Weights of a small GPT-style language model, trained from scratch on English Wikipedia: LayerNorm after each residual sum.
MLP neurons of a small language model. Each row is named by its layer, matrix (up: input weights; down: output weights) and neuron, and shows model dimensions 96-351. Each number is 128 + 24 x the weight over its row's rms, rounded and kept within 0 to 255. Numbers have three digits each.
After each neuron's rows, "fires on" lists the tokens most often at its 100 highest values on Wikipedia text that the model never trained on.

L4.up1079:109114137179158120115100136101112128131127102142139142157167119142112113131154133106123140142137162136132108101145107113109134109100124158156128089178128132139105142132085152134143113160109109166106117097121129132129093062123117117171160130141194138104107166125124106114105127097112122144128127141140152205106144102088146122091099158118127121148127135106099150126136135099169168111143134166136172137126131139064134131096111148140135149134113125120145150118135105136122137097154138139114142116150106091121082157095182173081085147141159144083119180181101147156126114134114111104155098154130126181148095122149115145120144136139135169112085172126112117110166134128150137115128116092120137158137166111122174142128088168132117104168134130113169144144102137136124114126112155
L4.down1079:143123122143092180131090132118137162116133123152158133153115134113111142137145117132118178126130129163107120144125133094108142098173146169102133076155126112130100106126057117123154124082116161053119110149118146146117130110109129122147099130128128136109117137127136095098121140142115127156101111144153120160102111092152116160153115138093104137074151151096090128145130125142147110117145088164144110110093148099112142162160112108138104093146124056096164116129097126172117129112116176126147114139144167122123111162138116141134087113153132111174122125134139130132112125125097116122155112130130157147091130111113092125127138160120124131114152101106120140119125171150144120126146100180175139141122138116106130119160125159106140148102119146101105136118091148139098107124165098
fires on: " \"", ", \"", " “", " \"L", " \"M"

L3.up19:119126080115065138120131115132152120135111131100148143108126159149174148104147133129090110100106131150112150123177128134051143178183135105109103130108104130106201143082157126170115119108154156099114133068079109165142156115132146125145139121099163131152120144136138143107104122155151103117166119125135100152167149110108133121111095101084121155134116132103104114127111111141151134121135135105123074145136098135158093123141131149107140139150159159130143139115114092101137138128144107161129109109105093145146132130120101142133141098122150187102153114147093117109143105152099144135146109123125136126153119103151113118153107101139089114142104155140129156114159137145115116121127156145138112172100169137079118086159137168147071114115130118167133126133121139183141137122164085
L3.down19:153112127100155080125083141143118097107148105139142122131124156142134142117155106160116107125156137083148093117187100135146154120123112144119091122115142143126126120146112108122154149149141120084164121126151104093130091132130152139129125115138141121113155098107073090140151067098093161132108097127110145103121111129129151167112156136156100138178139112131105157102102153108100151181128092173113149123161147170084205125135146087183127127135089161116132140139117143096159129170121121157120097107096115133131127118140113149145098166111121132105095135142127137156099163157166110158145138134168107125136120098120138132117143142097136092167117116087121125150170063119150123132100147127119166154147097112130117152067149114149117141111125132110117115123133127162095133150107146
fires on: "ment", "ments", " month", "ward", "unt", "ality"

L3.up180:139083128117115166146102116143110134126121117140106099135139093157150136145137128162134126168133135082140139136153104131154169127156154117138123139121102075164091114084132155107119147106083131130113136121130129109123118151112131100133121181153125117153161128141137130152156119167121145099126130077095129136122175102124111107127121136151152135087112071122115111111114137092145147165117161120114090122186095067132099099116151084161121141145118088086131103117148162167114161129115143094123140102113097125122124105167152114148099111110108152095090105126113111131141103174123133131129156130144114181138133104097139141124149121139087120154137110128135156110149146099144121132166118128145120119122144173148109108137103104134155163106133089110115081131113127147153078107172140
L3.down180:149144150124119132112101131091159174152131150112079131086129138133149107093099171141074107134130118157141175119121130092130110132116105155146142084110170128083139130099141144128125121080134147154136159130128131136144127142115146151096134106075101139113105151104113094138122140140135159099170119132105145162119109118170109192126137155083146131160179185153103126127109104146111129124165100097132156110105150116077143145134090098128137121126125144160098123095133117138141132133096146131101141113132116172129119093106145141110126101095142133172109080123127151148097169119118142152110100109068121131082166147136129131113099094118153105109146118124132166138132153142110143135153095139106155122145129127125111162147093141123086095111123121079139138119087093146104173174127150
fires on: "-c", " | C", " (C", " of c", "com", "-m"

L4.up1005:173142078129112104154107152162145103125149139135102126126121109106124119152124158146111131122145141159118135118163113147117206133126135110127106157133094146138123125122168164105107161119190125117120131153163174111151149163098128113140106126135147082115158162145146088101120164151122132079153134116079166138165163065132119101121176153123156127113101115147161131138092110089110136175146103130126103182135117132114144142140158135148111080131086127128113152091156123113144174120096139135119129146178133141137113117118174110134137143137149096096115128109172123144132123075128132140106161086078153120174119091113133115182142132130069140143131118127145159104166152106165108149110115109125104125127134133109122060116131134106143176146143119154136153137083111126121065114138111
L4.down1005:099161125136144167140121119147088130122131176117153086163140129118116116099138143130123102134110120132132139120135147163140138146125126155142076156115136134102155093140139162164074163109158080074117136117160137118139143126123114102120075131129093140129121126091116156153099115134118131133111094084143117147124133157104096112139148140154140144106134148107140199114161175175136089122128102124094100096085125111142108130165132150109115137128116130127126132119143096117128128126107127154064149108136125115153157087146171117094108115108175124121142113107119127132165125119135140094156109097144153135118156083115126138127111142087101097129182093101079143117162169159173168125124139101096113125166122161134087170154111085143148156141125132100103137142078103113175155153126131
fires on: " and c", " of C", " a c", "-c", "- C", " | C"

L4.up1162:112109135105099173154122122137153143158125108149101111130138102134118119122105165099088096129158069154099091135087116118123152140130104139138127181103165145123151102117113156127144122091129141087175075113101109136154163139119149145129152140164117099113147090112127155110090136136092103136141082165082104133123145178102144141113116121115122112154089131166116136113142151124117123116132159144105125095111147146131132122090112167125123155114136100091184142143140132158096104089146099128094119110153096125125103149141141140099134134087133132096104159094114182134135132070131097089130134100121100113137126128129162122134113159193099108113113124142177145119100125131176092116104168107126178112121068160125147153113133118162151125093087095114158127151100119122141172121130144
L4.down1162:117144150125146141131118150159126076124141132125137136140183139106130138153111115113110131135161099115141141168154112110150130179177132105117097128136143125132089120090117159121096185110173109134128100146148166089142126129120106141160120119151076138115149125137129114144137116111082191091108122139160132138119118089110110119167148164168098142149124117134152158131139109116115142120141156110102105153127154115146119101139181132116151130143098130164113132106169118149089122149128141098185113140132138121175180124102117120135122114139157120152132124144100075128133096135157094137106126114137133146134137168156087097135138125129133108106100134127120120122146050154112125145141135171118145142134125110107107125089139117159115145126107162143111115079192117128124076130159128
fires on: "ry", "odd", " games", "rist", "ady", "ating"

L12.up1461:131129138171109135118158101086123145141090117136130162146156090100150127141114092089132097135142102159127104163101084120107172133108123131107136092085130111143119181121125127135109147135167119155123150117128183165140135118172176135160172122128143153131147114177108134130144116162168145137107121138200122113142135156128165057099126116112099181112131113146109144112125151117125101113126161126099124143141108144132155112073138127120130100129143127127103125149103139137127128121149137142130108148137136086119121118106095124162094075148134145124078164119102119095132111106062130154159102166119156130086106124135146129157148116152140130162124126102136131137073114104129095134156105108146122109129116095155104063099115156186115149133141125130105119111138150166103142170122093
L12.down1461:127107139101103116117121116130160151112106138115136108107119110147136159163060104140129087097110151147104099144098100143139148147140132156113146166114133112178132134077163104080149117153159132152148106154136145120119125124133096171122135069087107139139136129119142123101110084115164118159151093128133118133102164104104158190125142133105148117080112114141103119137168096132144117118139116117126134117141127112101071115132132130116111125085177117106152136131136145151125124137128100120141100095109190155132157124139175125116139118121123118117125134137136117104133084082125187111167083152140131129121116061154120126145126139091124143066149200136132106145094150133105095112103165132146131132074147064090137136109169144141106140166148091139135130170117140127139106169134126
fires on: ", a", " to a", " a", " from a"

L3.up1260:134165129157174102135121129095092100168119117160123128103124108099136136157081130100125122143149149143117144114157084166104150104122155178094166131141156111121150127156143104136156143076101082119091149139134087077130132117067112085093103133144120104118118108141122137128118137123095121134122113124091151185133163087160122142134099165170128163132153137151125115135115125105128169136151143110136101169087136086121157105107195149127114128122149126136091090135139146145120169136131103136157098134148095158100133149124159139114099145136207158113113139143171155131153142111106111155118135153092151107102093153132145154107172095141120129117153159093127082145110132147147175136178118113115121146126119101123126112172148089133086087153118096159143101111136069123163099132131126
L3.down1260:131131164124156140114112100089113133133136114152137105135168093135093150114074115125117099134109126138122145148118126129168111161129108139143115109132104100137131108137155132170121138152096146088121161103164161128149144165143163128153153158129166096117106179160133104160133104096120119128142109106113132146119130127118154171131113136093103107150120111118103090113143180148136131158126134147122173117094107119138152122106156111090111125131162104129111121150101120156126121173121149096127122132145143137155132103143135138141165082150095122095106149112116113131169110148085180076108135130136103059177125095114122128120162117100156120109147140151153074145105123131109090096094150144142151165126086111161126080111123112147146123134146110105086144100106100091129147129135143
fires on: "B", " N", "-T", " and N", " | N", " and M"

L3.up827:176122133135103083164104152163105155150107130138114105109136138081148099140144138141097090159082085128147107174131103098110118085126146137104094090131149167116123150157165104112085099110128163141137082073106109108114157120128091178146130171125115163160149130118112121138144136100133169158176130126104161170150171158173119105128130136117127164103124131138132157087145170111151156118122093168124131137109145148118136180109135156148129116116146159067115085133137117146096090076120155123109179114112082122135115134110121139121094086129134181114148178132180093102112107106137138130134116116148115118150100101126115104153113099153141113124136128122167116105112098134100150110107103151147125118110130073159127114135122138150137094129081140131111151137122128149118103103142127
L3.down827:147127149159123116118140164130135117152073128164143147122086115090121103125084144104122136127105134133162127098144124122071155122140175102100111134155103140106130099135173111119102142108130114123127063120087174136123137098135117132115103095133115146124087127146167107134166135112151154113143147135115063049121145080093155130135127118105135131141135175096117156105176127130174114127100111141094119179108099112078101141145116130145113095145116119133160121127110113129126127135136130085157125170127131100157105137177162098144126098132132120147142122136126144137171086114107154124120083156115146188108174122104161108116131112150100169098107145151137132133154158107135144145149134145137084120113140116108159144137133113099129116141134124145141150116168173144135092132147098
fires on: "=", "\n\n", "==History==", " World", " Paris"

L4.up44:119124122098134134122151115161136119096128132113093153094120093117149064128168125134136151096113141142098155122146159121123100067145165113166112071127117084144133099131103113159107115166141151125130117145094147116128159104100152157152124163159125158166123135094157100133144094148095147120124184130111110091126130142129119126142110117143163128150092120155117122127104113151179140123115093133142146095138133096126163141084113088099112169137141140120166150133137090139131133136086119131124086118134123143189168120120125107157091088140099168135118114163129168178121133115188150145116107143149113119159135109114104138137152107142191116147111130153133101122151110140130164074141157113116147100165127117103104141125099146110069132099146137090167115120153104128117089086141134
L4.down44:166121119135164116142149116108103119113110171114135108121091132125099157125117152151120158141127121123132121135122135116153103147138082128113133122111086138132094112162096158119109084151124131163119101141106121117148118119106164099111121117110173107118119149102142113088166113134139140130103138156107087141156115102148171163141079117132155109113071095169124132106100160110109107144117125076130119126121137161134146115159136150116084129136160133142136130112133120128138115097119121151120148105120088148086127097146126151153163133115177059135139183107092126148137116116135121093105123103156138113116080198138130094141145145143115101122158112096141101137118087103108153087172131074101133115145127099108110139132112110165095163098132144125127120111131150118112154134158122
fires on: " this", " these", " in", "es in", " those", " of these"

L4.up940:120135140118123084145110093166111159117144145139118161108116149121177116150089123162139127143161148078136133173117123174131096107087105170157137137104144105097165121090130104156133150101080097153139191071110138159144141096138127121170140116168128182120143183168121116126113109152185149143132143133164108141106145127106147107153151145095153161103129111151138147116163139140095141115143089094130128106115075124143117107154162157109110157141139125142117113081099152161136124148105097113125126102133117164088130145134131151116129133154084135123137091158145112150125126097134135148144090131149138117112125095145133115138144122102161141105128118166149158147106137119138117087152095162137129156142091114107114063129122089133096131087108094130116095134105129131139142111098154
L4.down940:091115126174114117163092178130118166153121110126117086119139131150128115115116114124144106115147102152067141121122125120140151076148170122106122125121159108173130156141113128118130104127129148159190174148113150123117122129117118154121163158129114134104095144130118153167179101144122092071141127107121149134155133183119129149059097152109123107127128126102141108123095131135091193149118079162133150137137113117136114144095106128110105132129093147119131120148143085116133090130144150154142124153121109125162192132107080120132149136117106156120155109160171148143130117155113143071116182114117114116100087141099121129125069130174123129176105129116093155156114111136143133135101140178130138106139152132122102107097143128091119108161117113105125134111119115100120135101100100
fires on: " round", " from a", "10", " more", " very", " playoff"

L12.up910:137132129169161121132149094134168159124145141157136128113110125159128143071184120105115142096111089095094116117080133175128155112131143078160162102168154144114116133093166157098083111174136165129148128102136119133102123113136136123114131136126141190148137152122164164152111097117103172128154140120129089102165164164112130141104141121154142107151096144109135136147121110150189125107091150099143089127156126082129136143113129147140115109133159179150109105121172128139143131127091101135113161122158149130132130131100076082104154140112146163074112152121140097104116143122144117148103118113154120148111123110109137138152141121132121159114128152140146080158151097100134160073112107119118131101113138121098127094126108181126112163114155106114115105087102105160073094120144152
L12.down910:140108115116168118119167160124174111142174123085104192121121126136156144119144148108162135148123137114141122149136136132118137122126170154112142114109131113143087120114084178156148083163053148105158147113130113146119125133151111109125143072104147129090107111129114138128104143110141145112060110144149156095149114119090079170133138154143114157146117150096087195091162079097156132118069151085082176090162124140128102121107098144116106125141096115105142120158115133146082122112154125128116132166113152129157138155083075149109131097109105124158108137127098104113095107092096140153088132126153154130134103133099117141110098134134076106115165143163109114125136129096159129133103148129149097115152124128104147140113114125119123116087162097099097206153136126175116088161145128
fires on: " these", " such", " This", " These", " of these"

L4.up545:114123119150178153165136092117128158128158145153145154169135127102109136098124140106137121118124123095147115138137128143159149136098136130103117110079162138152112114101107096110148097152127150127123107137117094131117111144147153130163163119152081147142131097070104082127146082155128173142149165145126168153129147148145160143159100118067082158112099157107123162137145097108137147109132107087149133154164152114107155129091096119123144106116180153138090136158148122133185165099129140161103148119127140139111130142110114146188170137121157118113079145109143141090128091112102134101111090109171124142092136139120116142139084151084126116176136096136138170090110133125133157130135131138130135089123139161124119137117085166144133150145094109164092120150098167113136096130141120
L4.down545:128160149173120151091144102137153153126097135147128110110147120120122118133127121165108113149127143161108146123131130116096124151123136144105147137115129116158104118121145164129126137094146161115141099090106166113104113133145167134118123078116105106110167117134126137172116126137117117096167134145139117130164124144140138138097162113143128171142158103167108136105093111149133132110111077145138128107109125103103083123178115122107111149135109172114153164139157114092139119075143067142081129145111153180125145153140127129132100109125112144087115129132113155068114104108120095150139169117101127109130108185115135129144091149150113151164134145120088085136134107112135097111122113153156113161167095074107111130156141162118138115134177110155143151109157117127117146127101131
fires on: " my", " gr", " partic", "=", "×", " I"

L4.up124:105132118126112149174119121120092137152074123125089124162113107149144122143151108128137107117042120145150141074109115163115119128124111127137154107079123167101198145118136144107129153145139151136106113127154084146146122152136093140101138129135115143169159109166101140122151164103077132144140136103152105134131144104136142160157120132159112158167183109115139139149133183106140132113133117131125116115135118090100144144139136152121155100141127098132122130145113148121107137123100127147137139137118139178120093146106166126126114106135153135104161101148130080139121146133069166133156125086110112151118115111139102103116096141123135156109142076115138160142116103097110161117151085137150113125149141106106133141156131141152193167119125130105134126115152112112109114095119086
L4.down124:105088110195159103095134115103113136161130146116129121091151145108109135120122123169140115120102115125165123167151138136123102129126152138059168149119147098123126122093140122156137158107138087131149155149133161159140160117151159147126163154082134124120133096150091151147175120121124150150120147135148101119092135108123114089100121144140128151158116096158138113147151141176132117113123145137103175108138138157086106149141136190095101121116093143086140169122129146143151107149104125105116096119138128119115128095154109140124136146145113135163120129135168116114104127178125142123120132121120086164117099131084098140124124133098152137118107160081146160159112149146138118136109079121133137138138166136069131106173147132112124140113069122094162113183113123145088157122128114
fires on: "ham", " Maryland", " Louisiana", "orthern", " State", " Northern"

L4.up788:141084122114174095138115135122158096120141086128160143150112128123137145133101152164129145112156132110123136123103111094147114092134146109140128133115081161116148122148158103144118125113145129116139100143108122132140096111146115120118134121158090107114127177111153092109142167092140136132159132143161153134144110154164115128095124133143160164095134150126125174087148105119117147132091140122121118135110127117126150122160103130117146128108116158120146091102165130181101134117118115108088123140109156101107143089097176099130107155147062130086107091097177131122145096139147163108127100131092143130118144161075093106123148124162143127186127113148157109113136153130123110106135140132085089132111138128124109155144117107150130087110111130132128167158140137150138136163065112
L4.down788:101126116146098093101119132134145154115090135106151134095124151105087152159082125130132140139110116113148155100159175143109097124120179084118144081156130136092149124150109109169104155135148140112160100088137135117161141121083111140091132095090146109134119114124157151138112122134141088184143174137118159115127140129135101078164138087123129152135126108133137119126134147125067101101085098103120127122097121150147110123167117122112143149154172136089148141142168169119150134065170175138124119098091137166087170115158135136119059120130165101147132121123115117134152113150129170116151163103090116154118125142129160108110126117114097095169076133114139132168153131130163161133105140089131118049157116130160122136134130113134123139098121133114147132156128112134133155128137128
fires on: "est", " lead", "orst", " largest"

L16.up917:131109100108100094167113093119113097085130076168079095161149119175125133105151121154128141155159161112124096102133148124110148108141099119148151126096117114157151126074162135126147118088126129146143129099129103102102143166137152138116142158147096076127153099112119124100127127084110120119095122130156187127124144136139137148105170126127186152139108133099091160161122125156109121154136111152117164105142139129130127113155126099145153152115119163101123144180115165155138114128146119111105115097113129111141117131121180110135117117143135100171128159129143112140151185097138114119080136087096107114148148111131142126125167106142175167101107150110114123088145124102141081137147130137115102149145109164157083122114161136118116106096126127196147132108137160114113150120127160
L16.down917:133110096144122132142090163105133109122095152122120169149134190119118116126111155122149129129147137126121120155130190146140119097114117121097109167146133118123135146154118129130136147100133100136123117103138121131145096202158150121141099138090092121130136160106118106126155138149078100126099139129129123122126145092193134125129143127156116157147129140120108113156136130124127140140119084098115128073126095120117139147144116125117122111079131154098145119102149145108141141147125118099134107142132137126129097151119255163127126105101122077155138164128084136125111120075152097132138122168156130140119102166135128079111199127117134165123132144171159088108167127099136089127150150133137169086144101126153127103132095119129113132114142097143140126140118135123131123064129100
fires on: ",", " | ", "′", " |  | ", " |  |  | ", "."

L3.up439:127114107147102158103060072154113130152127098128164101145146109158127155104192105128137132097092113140141174075168127124132158091119123107153133144143097119097115117115131119134095147148129100149084140089121090093142123082158152117141133169136135105144091131104137113122113143155100178112080131122116103160104140140110120134097136125129148185149154095171120141172120146127134161095151155101138166139135100113102167139102090145124118130125109129148156144113129123107099126116083104109142160137113118155133112123150157133110136173148089151140122154139149116131094161101083131146183154114132126156153158130127153123133153148152109103147150143138171133106123106146153193159125156111113135110117131146113120112142120106113126136111124151130132122135143094117160116138134101
L3.down439:118110113114111137140100093165090131116137175105154089118153084097129117101135135119109111179131196136130123115078111164144089141101151147092134100165159069144131132100146132116159146158154135136168125123158132171084133114129172130150093119109111128104133155112117168099088109148096101111082091136106127104161126096138137166092105121116135144079095109120132148140104149156150134116109113140137162097134160123094152114127102101173127132102138133155150099107135171170143089108104125129117117121142157113136130118124108129148119109115098134126126084126092097114124182090083136145105119127100133154122098153107156131148085116115115156140106156137126144175140133137121143143112119123094135139126119131130132130167139149131124122135106107117125084129163122102116112172115151
fires on: "E", "P", " \"I", " E", "T"

L4.up619:108129139151139132079118121145122094128115139169101157142175131128161085125120105119143101154145142123136098132142072117139103134112144145123107142156144173161091106108107178126158100113123160104109126133114164162140134140101104122135159107108156141141164136168140113143125102093087119130164101146141131166119117112168121101139119159128135148163100126148124123134127138159150106147170121150092157145153122160131113152126149142115113156122140156131157122149144139146128110125157125126163102102153110134133094163060117138098089121116124111068123135113139150159090143167148092124155112130159140124117095078097100134115097176120103150080124116131181121118123088148176172162118146127157161133161132124157110131129111129169132091156094134112158133093073110139137133128103128
L4.down619:090110150173084127093088121145121127107134112134151136139139093156139123149135147134177144114136124131126118094095123119142151138141159131154139121156136133070103122150107120105134121121142047131157165101087141138151149093123136112113160125141110115124123153149115190137126128131122064119128121141126124111168119081085134094113079141108119149155144148100090137130170155166165104113084105137111113130144134107107112165132097131119122153153162102111136104149112127115135136124113123136129162137127144111124144130162107072128113137107124102156132144113131145157133129121110131132179124156169142133175114153130157114155186122131110102113135125136116142143138119115114131148135138115148144111133133110096082125149106149120144145137080125136111166127122140169096104108112142
fires on: " '", "\"", " \"", "/", " “", " ["

L16.up328:095143112136139141101120094128120135141106156139113135129156145149114155121172124090083113174144103131134106137145159135144138146176103168131150131136132128164124128163125120124116102101121137120114136101170113107140136103114153079129097150149092080118105113130157121098137162132122128129064140129135138130145154152128135118172095148122153130136103132113132121136108127088126131075132104100116159142089154130156074140146120115116135083104129157128080132125141162133088096124127170088163150092096146129164096173092226091103124115121148069135146139127142160186116151082134103098132153075125095125094093145117153116100147115114137147162149195141117133131144114119151119099143118163159148109119083084117148145121120139109142151134136114163160090146117096100109120110131123
L16.down328:138106128144093189138142118132171109142111106156096133115176152135137151140134133157129162109150108134124190077137127119119117172121116118156131151120106107087166150146139136112157142129167126096147124160117138123141113119166165130120120114137121095121103123146154146112170123125112156121129122124143138149147106125134161164121137112103127122098127121101137143117099166112133094147170144150125105139108128179093118110137097111152174096136131140071118121131148137155103134150097093140114112116147125123085130095107255113180118156118117162107148138110112136124158162068085121160170114112098122163133140139113118133103138096166134104146085153129139113114081098157138078154112159131114131155135139126121137106085082125136160066104169117141167125103151143089133148141088104
fires on: "\n\n", " | ", "\n", " (", "1", ","

L16.up918:141131132070110097148111130090117110130148117111113113132136101126111119161158127159143129154150134075110108110113093140106125119120082103142130107125148084100164126158104115139163177101156158099061136125126153107127156151158154093140143176103152124105148156140109128108123185132097096139117100080109106121101100172145143113075151184129150118144141135103178107109132123146141155125120155112146134097131101137115123129118128128145141119137121075153108169160163107142122148106111131106095156174133140144121073158117152132114208157140164113123120119107137081107161124142118106099104120077123126108110153104151140125119117136117174166159146102118135105141102159137149104107117096162111111136117130134136126168097157100105127129116123123199148142122097131123124153145128108
L16.down918:160084168115148122157111135126087102104109122150127104178139149124152086133166128124213108128156161135130166185169144137132133158123152136119129094145155126134155126136107166112151114122111115107124124082148156120118133139135122161133156129063116108110162131135119115138130125116144115122138146125116135117138154093145137152138132141125130121095117167091124059107095096162147065123121086141125131121129090118100152127134127113120167104115141132112130110164116145103151107173120129070090147089068143141121133120078165098136109130142122116155147114119119186123154144082135158113105116107123110126081128144114102122120149109112146125134103152118148122130182164152155150090114126150107141157088125105112134113124095125139112116122122121148129136135135134111138173081141134
fires on: " ", " | ", " was ", " |  |  | ", " approximately "

L3.up1382:101159143107137131117107113137142136129122131122145106131120102134158106121135109126128116101144092154070148174086135138136145126107129096109105083100083143131098119113107137105131192105111081122134125117123151109142091127106089118114131127076121127087130134141090119129136130075128103140125125160117149083148145116153121119103164124137107154145110132174137147150103115139139086186173119116118150172112118133110093107149161146137118115084092155077126152118113135143130108165120148161112109149128130126098135100139091099137146117145128160162110090093124135102150145056122134074142084114132121146121124128136104153156159112139169132098115159141166131156112153157160081111134129113149150156130110103113124142140138138078096162121129089089138141157116115145137116128142125
L3.down1382:134063112129101124102119143088132144125140130131150120142119129146147111140093147084114112109146139134080109195064126125087144140145155124149107138084095159115126136125127123133138097099112092126109110143091131124117124131176098128176112123075108134108130126113118145116124106131092135137138129119115117131123154132092128112152115149120092164161108086137099140149129111104111111170088139126134162172133182159193139102119118155149158078157174110123109140157140154169131116121139156166142156126127125174156103119131093122131080167113104141145119108119136138141138139148163144115137127131113126103136108123120112118148168104109125187089120075120116162121117132134125073115119073146123154116127131118107082143161114114120125130106145096160135161059109081124158082096119137
fires on: " dem", " find", "- J", ", J", " As", " found"

L3.up1240:129106100144157123152133141107125084125121111136130128148059119160133110109142201121176141129107108142108138129159147148139103142149125086115130141105193137130080134126143129098093142142121104140085180120131150111148148148097100142113142180152120117134140122154126114135110085122125117083146141154116134166114125118122145138127118166119099137083113109115136136170115160109158123116150090144131108128112096076099144165159119115134114127137138130103132121142138127099170136152135154142157100147164141100099097114140134131110121107145141152077121134133141114150155141083163126138123127146137145164104082092114113128158105126117072120146134124095153134094120159143117133106087121156132138136142147112152142127156108124177134158142094137124163081069127090108163115152124099
L3.down1240:138123123179147130132153128123119132162144118171138136123149159107115102111141138105130104113164132141140068112145137120105101141157091147175139114100095119121143136125118155167158109110150148132100167084106140100125117100135129105127153177134149137129116129152151136085137106138139150115090130120190125112164120145074098099126170135145138102139155115142122121188118105148123157123133114187137185180116143108116163155175113134145102104119144139122124107125101137173176157101155150103113105119149113099135174107123156110133149121116137077167095116163186134087121093108135141099116145124106117110112084085124134120150160123171108133100129188082124131117152078128145119123100143121115167081152133150118121110110078110103146116109136088133092148131097141133097114136143109
fires on: "ane", " | A", "ale", " car", " this", " aircraft"

L4.up1444:133071129126118151122104116159132154098136076086135142124105122132128111153110133114111132121150168112112154124099144144085174102151138138159141152118130111130146111107111213164111124112101098106110097113123122124118127131092116102119096141100154086125126096088089177122114164103092133117129148168167126137121109144121106169129159156083124112131122111088099102155112103182135085126126132131149115139152170139142125091159134146133102140106116141120134148109127103085131158087136162134110079092105140162129110172141098095147138135159173162110136096147124144145127111137177154111161143098093149131101157124129139135118164112132079161115135100137093102092115123127151157120097140153149124121161134114162139099144144145136117118114139108153133154110162126114119116084115110
L4.down1444:134109152167167114160119153158131079154174098161116131121123150140189126166164132116143117081175155126090114158126158120150118102120171106102141132093160103078120163169114096094114094121181113115139101150155164122154138117132155102099139124153098099109181137124130099150118146119126128119110113172138137146128132125084137100087099126109122135096156119133155142118169154107108156151082140141125106153142125092130065131180124148155106156155150147094082144156070147123091140153138102155166113132110106120065116178125101090121135127116131128155128133126107124095137105079133119147175074134090119126129107129144138143147143113119138142106123165144106103126120166128157120140131137128124122129133114130073110113130122100165107127135130088125108146168123064138133137150121134
fires on: " An", "elling", " In", "ling", " On", "out"

L3.up1118:149124173124121183146111123111139119137112106140125145142111153145137112112114098141141124133119100124107083119179107100098133109134105160153117126131153084135117099108166100115094143155097125109084098137145099126155095134163100155130103095094162125121188097138147151115133151145106143165115123115107136118170143138119135148121121121099135113147149127166178190127116158161110130133154107163133129153167111127137094154122102126129096152120146141124139109094161124146072112139132088113108105166162077161132115127104158139156113136172134137105097119105089101157124150121142124101109119110144129105095072150176161095122153184152124124120098104108193110090092086124124128147125131112113130102114135121132195099120106145155137136115146148146150110129136131136117139183163138
L3.down1118:187152112100154106138170169166120159156119139135175138143131162133097152127122137166127111123125137132105112172112157108082137165165099148147140156119148156100131097144191136181123120123133103100159143155107169130093114110114120156132144126128154126112109132133095136108122123125128127112116169111094110151144150107147148127134171116106104127081115151114145179151169127104138101177122120111110115100120118114157137109153103145128104107093121092127169104133099174122122086117111133159106114146118134131136124149118129153125139138128122133087132113140087104096166109116120129120083118165160143065168083127202164156118125129162159104116138099153127127086119099132134116118122122129140131113135170143182156161105134097151165094125132147094136080070124094153136089151169119
fires on: "r", " St"

L4.up1493:132155148113131065134113090129126122164133096157133158139116167143114124130077124110134079117138102112145100136127156116152138121130173133164125096098129175134113122151127149126136182126146148139160100154126139136112143131147156171172116135095098147129146124161171107112130155150132127110113158074116153125111108122141175121124114076133155103114105120126094059101118108096105104120139160145178124142140129136112157173123155108128110084162064124151149133131143182184108115152083169178123077153105119147119126143184156147087111111120086132113156126130102132141114097144168139146131161159074133150104159119163118117129157124119117169129082106128152116146117140135161137148136138151145091155160153132084135157119145148136148144101122139106132126196130151139110179115159103
L4.down1493:126074123154140136091154157085123171121139125100157113122125097189152089118161121133142122158130126171112093122117059172116110121080117130092137134137131093163092090140125089117151105095143110143108116136135127145127124134099102169153148116120130155136105157130136115148109116139134168097143120097170108113146124151149103097164127189122140130128147109172173191112101140172130146072063129102136109128143119131136129114137181123152111135133131110129103112103092158086113122117145124062144127120130129140139123111157125112131090169100163112151086113145130123140111132060165087158148086126143135127139141109097119126136116127132110159147128119138118153128135133115105129137137109160140150122120142106132138121134127104154141124157102122143121118072126103113135144123146145
fires on: "im", "\n\n", "em", "ib", " Rh", "es"

L3.up103:094104136123085133117110145105136142145093128131100157147108146124082118087104126134132105083101136152110103125150077124087108167128083136153160176135068151109088125119130101132140102089071132128148133158166112153122113109130157113145120097116095138130102139144144151176127114114106139143153138084106125132152141175153128146135141116159129135146139146120149115084132109135148129120142104110113098144115121149126158129115142115124148109151148100153145127117133105104176119116108149112120093095140122142143105100063170137109096163143142110103099130149179089139095194113136144112126157143137159149137101089138153092136143175126125128116167104150169122091132120121139144168094151113134150137120138143154164159120138153168122114104132115131119121162135087133175125131140125
L3.down103:157156110141133147121123146160097165115124160166132115142083147109149123127131117099158156146133142103162132142107150156131121097148184115172118132125147157088148087142181117142143114134147124162116159131113140115103090083129148143128126093154097133150127157122094121170134142100086151138110116090103100116189061115098141118101138104130139161158153129106106109121136095125154131144105130139117135116104089156138133100132150163148151055125143134143125169121106106134152156130109136115090116116121151097160138138130108124155080137124137117122149129128172086105149160120132182146119101122117144116149086125164161077117147114105147123117112095136119082127102124148137114157111117110134186123124162136157095098136106090168150114127143164150128135116159076116124155144135182
fires on: "r"